From a checkpoint of a small transformer trained on Wikipedia: MLP 1024 quick GELU, no biases in attention or MLP.
MLP neurons of a small language model. Each row is named by its layer, matrix (down: output weights) and neuron, and shows model dimensions 144-207. Each number is 128 + 32 x the weight over its row's rms, rounded and kept within 0 to 255.
After each neuron's rows, "fires before" lists the tokens most often just after its 100 highest values on Wikipedia text that the model never trained on.

L17.down552 [159 177 171 149  93 103 176 130 112 140 100 138 149 159 104 105 112 109 130 131 121 175 111 118 142 121 133 124 146  91 105 150 155 143 151 157 126 132 150 175 111 113 141 130 132 119  36 125 102 124 155 160 130 170 159 115 129 124 146 120 165 116 180  65]
fires before: ":", " |", ": H"

L17.down252 [138 135 176 124 118 110 130 131 127 157 127 222 162 115 147 154 159  95 162 130 129 124 122 116 101 121 171  92 153 112 150 158  83 133 125 139 121 156 106 135 168 168 137 176 128 177 151 139 123 108 179 131 107 149 154 115  61  89 114 189 131  79 120 120]
fires before: " to", " to the", "ed", " back", " on"

L6.down182 [141  93 123 121 128 168 136 103 134 146 118  99 115 175 120 113 135 121 120 129  98  94  86 137 149 139 154 152 148  85 116 151 117 141 116 133  87 137 116  60  99 114 145  92 118  93 144  97 189 139 181 152 153 151 120 104 149  89 113  95 186 158 115 133]
fires before: "==", "The", "===", "In", "D", "M"

L14.down781 [169 128 127 128 124 143 169 173 173 185 131 102 126 126 140 115 169 171 110 125 142 139 100 111 104 116 194  98 121 102 174 127 148 118  75 115 130 118 158 104 117 130 175 118 149 146  97 142 120 131  85 154 119 162 178 150 143 101  93 113 133 147 123 122]
fires before: " |", "–", ":"

L17.down755 [169 102  93 116 130 153  83 159  80 132 145 135  94 121 121 159 161 122 112 147 159 100 122 110  91 113  70 149 121 115 100 175 109 153 187 194  97 168 151 168 195 150 157 104  90  99 118 146  99 140 146 115 104  68  87 154 145 130 151 142 121 154 103 107]
fires before: "a", "as", "a | ", "a (", "a."

L12.down509 [168 116  94 127 115 136 150 148 140 166 149 114 138 162 120 128 140 108 154 148 133 135 100  92 186 135 153 135 161 124 155 140 126 142 143 160  88 124 140 117 143 112 131 110 130 153 186  79  47 104 123 109 116 123 175 136 107 101 130 132 126 149 126 123]
fires before: "o", "i", "a", "o,", "a (", "a | "

L12.down279 [121 110 124 116 135  94 175 179 124 131 111 149 133 103 192  92  68 142 157 114  95 103 164  92  81 128 163 118 147 129 120 134 149  98  81 113 122 118  91 126 109 162 152 169 104 117 102 156 163 147 124 113 139 130  90 159 110  76  54 124 116 126 131 150]
fires before: "–", "|", "-"

L16.down652 [128 113  89 189 144 165 146  99 163 134 132 100 153  69 148  71 127 137 137 149  18  99 159 102 139 137 106 126 131  61 165 106 120 143 163 139 161  62 163 139 107 132  70 106 172 118 159 117 126 135  85 135  68  83 151 149 103  82 114 129 176 132 126 113]
fires before: " |", " | ", " |  | ", " | F", " | S", " | B"

L4.down637 [118  72 130 105 108 125 135 106 134  51 185 150 168  62 179  81 158 114 148 141 161 130 146 157 153 111 164 140 183  70 116  73 106 127 148  95 176 156 162 114 179  99 150 113  78 148 185 165  99  91 119 170 126 109 146 126 186 142 141 108 161 151  51  70]
fires before: "0", "1", "2", "5", "8"

L16.down849 [200 119  73 168 133  55 123 141 155 122 138 134 215 140 122 151  97 118 121  80 109 119 143 145 101  92 139  96 175 126 164 114  43 140 201  55 111  95 192  87 183 134  82 109 127 137 113 111 179  92 136 192 111 150 105 162 118 174  98 129 144 149 167 156]
fires before: "1", "0", "2", "3", "ing", "4"

L4.down1021 [172 117  83 127 130  78 114  99 148 155 114  92  89 187 179  78 138 157 139 154 165 197 104 153 158 100 100 136 116 149  70 136  84 156 125 133 168 135 109 136 127 140  49 162 106 132 157 105 136  94  91 131 191 100 108  98 174 104  96 160 125 149 181 123]
fires before: "==", "The", "===", "In", "In ", "D"

L8.down454 [165 156 157 147 121 104 114 161 160  93 135 146 112 165 124  83  68 146 107 107 106 121 183 134  88 121  78  83 141 161 133 103 125 129 115 109  58 111 115 116 112  87 178 104  91 124 171 125  90 150 136  99 104 159 118 100 144 191 118 139 139 154 113  47]
fires before: "2", "1"

L17.down448 [115  99 153 129  64  89 131 170  92 125 196 155 153 122  57 143 136 152 144 111 126 130  70 116 139 133 117 158 135 122  95 117 143 118 134 129 147 116 144 201 104 173 154 108 105 137 108 140 135 163 142 156 188 151 161  96 126 143 121 119 170 100 100 118]
fires before: "0", "1", "2"

L8.down923 [ 98  99 129 178 109  80 131 167 130 153 161 149 137 153 121 157 146  98 124 172 104 101 110 183 146 117  88 146  85 106 125 138 116 151 108 158 116 171 134 138 167 127  84 153  58 134 190  84  43 140 106 151 152 179 157 128 118 116  93  68 130 137  91 118]
fires before: "–", " |", ":"

L12.down1008 [ 76  70 164 101 162 135 149 184 121 152 169 110 158 127 180  75  78  72 128 152 120 142 155  79 128 180 118 113 137 142 152 104 185 121 133 102 144 114 163 141 117 127  90 102 131 116 114  94 123 122  74  90  84 132  90 169 123 180 124 113  88  68 181 115]
fires before: ".", "–", "-"

L6.down728 [162 172 118 109 155 107 141 119 145 129 108 171 139 154 136 161 110  89 167 161  99 161 177  83 115 172 140  82 156 179 143  80 145 135 133 124  82 192 153 103 135 127 103 163 149 198 139 123 100  83 152 137 111 124 150 166 155 173 117 181  64 104 114  74]
fires before: ".", "1", "\n", " |", " | .", "0"

L5.down72 [151  99 106 128  65 139 141 127  96 141 129 189 101  98 123 167 156 161 153 111 125 170 108 171 174 183 171 122 154 134 130 130 110  75 129 167 164 174 129 133 113 147 113 106  98 110  72 112 184 158 140  99 108 121  91 179 148 131  35 145  75 150 144 100]
fires before: "1", "2"

L17.down655 [168  87 125 117 132 122 163  72 161 139  89  80  87 156 137 116 148 118  84 165 159  78 149 159 162  40 132 153 118 133 144 129 117 159 132 165 133  83 159 183 149 108 111  88 100 184 157 101  97 136  92 145 133 157  97  98 163 142 155 104 138  91 184 129]
fires before: "1", "0", "5", "2"

L17.down502 [108  85 192 107  96  95 112  86  91 135 124 154  99  63 144 152 129 180 127 136 121 109 137 117 122  70 158 119 142 125 123 141 144 165 155 150 109 139 102 139 108 144 169 141 152 144 110 117 162 173  90  91  74 179  36 177 169 128 217  80 114 147 168 130]
fires before: "."

L14.down310 [102 129 111 128  73 115 126  87 110  99  89 160 115 136 170 113 155 175 160 132 134 112 162 167 153 124 126 110 184 142 116 113  76 155 111 109 140 142 141 182 151  77 114 179 167 107 135 166 147 112  93  90 203 125 117 157 119 130 141 127  79  91 149  82]
fires before: "1", "2"

L14.down432 [113 175 173 178 103 135 168  56  74 162  96  98 118 126 132 176  95 155 123 141  91 132 231 160 119 119 132 135 104 143 160 111 169 129 110 153 166 103 166  65  91 111  81 144 145 140 178  99  87 207 103 113 135 125  87 150 145 187 153 150 178 132 194 150]
fires before: "ia", "ian", "ia | ", "ic"

L5.down463 [162 114 132 154 121 115  45  90 149 151 120 155 129 165 151  65 148 103 131 118 192 145 124 151 139 163 161 163 150 102  79 161  76 159 173 114 118  99 131 135 139 143  87 156  87  67 191 106 103 156 167 122 110 167 162  75  94 159  70 127 116 124 131 138]
fires before: "==", "The", "===", "In", "D", "S"

L8.down594 [100 100 198 136 136 120  92 132 156 140 112 114  62 141 180  96 147 144 161 135 185 225 146 109  79 162 113  81 166 183 142 171 138 142  77 119 181 138  76 116 147 105 130 104 113 173 152  83 120 125 153  88 144 150 135 143  99 116  71 104  85 100  89 130]
fires before: "\n"

L12.down714 [112 157 125 106 127  77  95 124 109  81 102 170 174 166  94 138 142 104 104 139 140 104 103 185 151 100  85 105 138  97  83 184 167 127 112 131 200 109 154 150 148 168  65 109 134 127 123  94 116 150 105 105 128 146 184  85  58 149 115 150  55 121 135 123]
fires before: ".", ":", "ities"

L8.down516 [156 133 111 132 161 147 215 155 126 231 157  58 164 136  89 116 136  91 124 126 164  70 162  98 128 114 137 162 141 102 162 111 131 144 138 100 100 113 178  89 169  90 156 142 107 169 137 174  91 130 104 133  91  93 115  91 112 204 112 117  46 153 145 117]
fires before: "\n\n", "as", "es"

L8.down87 [150 131  47 186 144 106  73  92  91  94 126 179  43 169 149 140 117 135 141 116 149 156 100 139 116 209 125 112  90 103 176 167 142 132 119 137 135 129  68 118 132 126  94 131  90 139  90 148  99 143  60  86 124 129 159 181 113 105 122 134 101 137 147 157]
fires before: "1", "2", " he", " the"

L8.down1016 [159 158 154 147 162 122  75 104 173 112 116 151 100 204 137  83 150  93 156 169 135 190 131 149 121  54 171 127 148 185  75 181  48 168 109 133 153 104 169 144 124 111 135 161  81 116 130 134 132 135 135 145 174 122 141 114 115  66 154 127 120 135 110 159]
fires before: "===", "==", "|", "W", "===="

L17.down168 [ 95 159 147 122 104  92 109  93  97 138 134 147 166 102 131 105 105 198 152  92 144 108 127 103  91  82  70 130 105 131 111 149 104 138  62 117 138 105 111 131 118 118 110 119 138 132 102 115 183 199  87  79 171 150  91 117 122 112 110 128 133  88 222 125]
fires before: "; ", ";", "\n"

L16.down760 [169  98 142 169 126 191  96 131 104 135 185 226 125 154 160 128 106 161 123 124  95 135  87 162 130  86 174  95 130 112 146 129 191 166 114 133 158 107 138 117 133 126 141 133 126 115 127 129 157 107 153 136  69 119  90 172 134 108 134 128 130 142 101 190]
fires before: "1", ", ", " the", " ", "2", "==="

L6.down101 [180 122 134 169 119 135 118 137 136 124 147 129 168 132 113 163 138 119 115  91 125 144 151 153 152  95 116 135 161 110  83 145  85 162 173 163 139 112  64 159 135 132  67 123 152 115 181 147 192 132 146 134 104 144 109 126 109 116 146 113  58 172 105 126]
fires before: "\n", "==", "\n\n", "% |", ":", " =="

L16.down367 [114 147  45  87 142 104 117 100 148 172 124 124 132 148 126  65 167  77 176  66 138 116  90 142 160 112 109  82  99 163 156  78 170 149 146 109 112 105 181 135 129 176 146 124 145 106 149 138 149 140 156  84 150  70 161 141 125 147 150 134 135  91 125  70]
fires before: "."

L12.down95 [102  73 145 102 139 186 128 156 161 170 146 151 147 104 144  90 136 146 132 127 166 163 129 132 111  53 131 190  88 158 101 110 123 119 135 180 169 132 115  83 118 170  82 116 155 132 101 192 158  99  66 114 131 187 191  75 146 102 136 105 121  63 140 135]
fires before: "ed", "ing", "ed the", "ment", "ed by"

L5.down292 [137 146 122 124 135  98  97 118 109 104 141 129 130 154 155  60 123 139  94 141 148 165 101 167 151 121 118 123  87 111  79 107  56 173 133 170 133 138  77  65 112 116 106 166  94  78 117 126 179 162 129 159 147 109 142  87 114 168 115 145 110 127 161 183]
fires before: "| ", "|", "\n\n", " The", "1", "2"

L6.down595 [133 126 165 154 138 182 130 138 150 161 122 138  83 181 214 116 162  42  86 165 122 203 125 128 216 117 144 144 109 187 135 131  78 163 120 135  83 132 120 134 127  90  42 119 127  92 177  78  43 145 161 122 192 135 136 123  83  67 146  96 103 121  78  69]
fires before: "==", "===", "The", "====", "S"

L17.down211 [141 132 145 153 117 183 119 112 111  90 118 153 148  93 203 160 113 139 110 132 165 104 158 156 183  98 108  98 140  99 133 117  58 140 144 142 143  67 124 178 104 175 132 113 118 161  92 181 104 158  84 137 148 100 136  73 150 106 114 148 170 102 147 134]
fires before: "ine", "ian", "ines", "ia", " m", "in"

L12.down607 [141 141 122 117 225 123 137 151 185 131 126 137 138 157  93 174  97 142 115 126 113  99  97  88 108 119 111 154 133  88 109 139 145 150 197  85 144 119 150 142 135  16 133 114 130 157 115 145 158  91 166 155 131 107 106 117  71 167 138 148  92 106 134 132]
fires before: "6", "3", "5", "4", "0", "7"

L17.down452 [123 151 111 110 177 169 165 201 139  95  58  74 124  52 157 152 111 102 148 127 138 144 168  97  98 207 164 179 107 122 109 140 176 135 127 136 117 107 124 113  69 156 159 134 179 155 108 155 109  85 125 172 111  78 139 113 130 146 167 106  80 162 147 140]
fires before: "| ", "|", "|  |", "In", "=="

L6.down171 [106 129 190 126  87 180 162 102  98 172 160  54  90 148 136 118 145 129 115  99 153 156 157 162 121  57 114 165 118 139 158 135 188 176 132 157 144  48 151 154 110  95 122 103 142 121  82 128  99 121 104 129 140  89  93 102 106 175  79 143 103 106  99 177]
fires before: "ist", "ia", "ia | ", "i", "an", "ese"

L14.down313 [233 141  88 151 134 163 141 126  98 141 172 114 147 108  74 171 112 161 135 160 107 143  98 129 129 104 138 156 149 121  93 146 137  89 146 157 162  94 153 144  88 157 122 196 179  91  72  66  19 123 113  90 131  90 184 148 131 129 139  93 103 109  92 112]
fires before: " |", ":", " | S", " | K"

L17.down33 [118 152 149 203  62 116 161  86 123 135 145 151 107 177 130  97 169 155 141 159 137 102 171  88 150 105 136 127 129 142  90 149  76 149 110 104 108 141 212 129 119  87 138 129  83 200 166 112  75 147 180 139  94 105 161 127 142 109 150  76  87  98 154 154]
fires before: "1", "2"

L12.down286 [167 170 168 103  98 141  70 137 189 139  90 129 131 124 103 140 154  75 117 117 187 139 103 192 111 160 205 113 144 102 132 203  92 115 130 113  96 139  99 113 128 147  86 142 110 126 146  53 156 158 103 107  99 132 126 202  79 107 209 178 147 120 111 110]
fires before: ".", " | ", "°N ", " | ."

L5.down282 [107 155 137  95 103 184 102  94 105 201  74 116 102 107 144 148 184 103 156 227 173 136 156 161 111 171  93 175 118 156 151 194 130  76 139  79 111 114 182 139 137 147  96 167 125 124 102 172 104 147 165 113 128 132 174 167 138 116 137  66 138 140 137 117]
fires before: "1", "3", "8", "7", "4", "9"

L17.down524 [148 181 126 109 176 177 106 151 148 154 165 110  91  67 113 124  96 143 147  96  67 114 183 104 104 157 148 163 137 137 114 128 150 168 112 141 133 113 113 128 122 155 173 118 134 204  99 141  94 171 119  69 168 133 118 116  76 160 146 140 172  98 114 143]
fires before: "1", "6", "3", "2", "5", "4"

L12.down522 [107  62 131 162 156 128 117 123 150 118 109 104 204 129  71 110 198  81  79 106 140  98 130 147 160  40 135 119 112 158 157 135 127 114 104 106  73 163 140 121 147 161 147 108 155 130  97 106 133  88 134  82 148 191  72 150 116  27 101 122  74 127 147 159]
fires before: ".", " the"

L6.down503 [209 104 169 126 134 160 156 196 123 148 124 126 154  84  75  95 121  88 173 179  95 134 118 121  89 117 173 105  93 165 188 114 113 175  88 129 150 134 163 155 136 126 117 152 111  63 173 122 145 115  95 138 183 161 119 114 114 182 104 126  93 178 116  96]
fires before: "\n\n", "\n", " |", "% |", " | ", "%"

L14.down441 [ 64 166 143 167 123 133 105 177  97  74 122 144  86 125 145  92 161 127 203 146 154 189 119 142 118 134 116 128 139  98 109  93 133 102 103 180 141 153 115 119 138 156 122 146 126 112 147 132 108 118 128 123 177  95 160 144 160 133 149 124  93 195  82 149]
fires before: "3", "5", "2", "6", "8", "m"

L17.down640 [161 121 138  82 139 141 127 168 180 121 139  99 193 190 141 107  94 170 209 117 164 131  67 137 129 175  89 192  76  80 116 142 102  80 196 150  65 128 157 158 170 121 102 113 110  92 110 128 117 168 129 121 106 157 165 143 142 146  99 117  78  92 154 182]
fires before: "ing", "ed", "es", "s", "ing the", "s the"

L17.down34 [164 186 104  45 144 183  75 188 136 126 149 133 132 141 114 158 135  91  93  71 150  63 108 126 109  91 101 139 127  90 104 146 162  95 183 166  85 131 110 105  80 176 122 103 124 139  61 108 110 139 120 161 117 148 135 115 132 150 166 151 111  79 174 112]
fires before: "0", "1", "3", "2", "5", "4"

L6.down779 [ 93 183 168 150 195 127  82 154 131 145 132  93 142 145 154 113 136  94 119 161  74 125 137  74 106 131 129 158 135  64 144 118 137 137 137 149 112 172 137 123 132 109 126 183 122 137 179  68 170 139 149 111  79 172  49 108 148  98 114 147 106 131 178 110]
fires before: " | ", " |", "″N ", ",", "."

L4.down457 [158  96 114  96 131 126 158 154 143 137 125 136 176  94 175 131 122 152  89  82 157 118 114 106 151 181 109 179 115  71  98  68 131  87 142 166 121 134 112  77  75 132 118 127 151 112 127 106 159 157 109  97 110 163 144 115 159  76 117 181 131 147 134 177]
fires before: "1", "2", "y", "and"

L16.down705 [ 79 175 142  88  96 145 127 140 146  92 138 155  80 196 114  92 105  78  83 152 135 157 138 104 181  73  39  40 135 161 130 152 135 151 126  59 111  93 152 122 173  77 176 154 184 166 100  98 152 108 137 166 145 110 116  91 155  81 107 143 115 112  70 177]
fires before: "000", "6", "500", "5", "0", "8"

L8.down2 [128 127 112 158 127 179 120 131 117  90 154 147 107  96 192  80 193 117 121 162 134 142 154 150 127 151 190 115 149 135 165 125 133 144  78  85 116 119 183 119 134 146 138 127 177  89  91 105 135 130 111 100 114 109 117 175 135 136  98  91 163 111 169  83]
fires before: " ", "ai", " of", " R"

L12.down888 [153 143 129 126 129 102 123 151 116 142 172 125 157 158  87 163 126 103  78 135  97 190 121 188 112 160  86 159 115 138  87  76 164 133 176 128  86 133 117 107 106 115 115 117 149 172  90  96 153 121  88  95 128 148 181 103 105 134 131 133 113 210 144  96]
fires before: "2", "1", "ert", "re", "ol"

L4.down980 [ 81  95 141 130  95 188 109 111 155 118 112 133 142 199 155 137 115 143 120  92 115 150 138 144 127 125 159 124 151 141 110 183 104 145 191 115 104 169 129 181  69  77 145 119  88 116 129 126 101 136  94 140 158 201 126 154 111  96 141 120 114 110 185 132]
fires before: "==", "The", "===", "=", "A", "S"

L17.down5 [ 66 190 137  57 140  49  69 155 157 163  74 101  82 139 172 161 160 150  97 126  96 115 130  99 122 150 121 112 108 159 136 190 102 122 184 143 148 149 118 164 153 159 111 141  92 119 151  87 114 130 113 151 235 167 139 127 121 159 178 163  98 165 117 140]
fires before: "1", "2", "3", "0", "5", "8"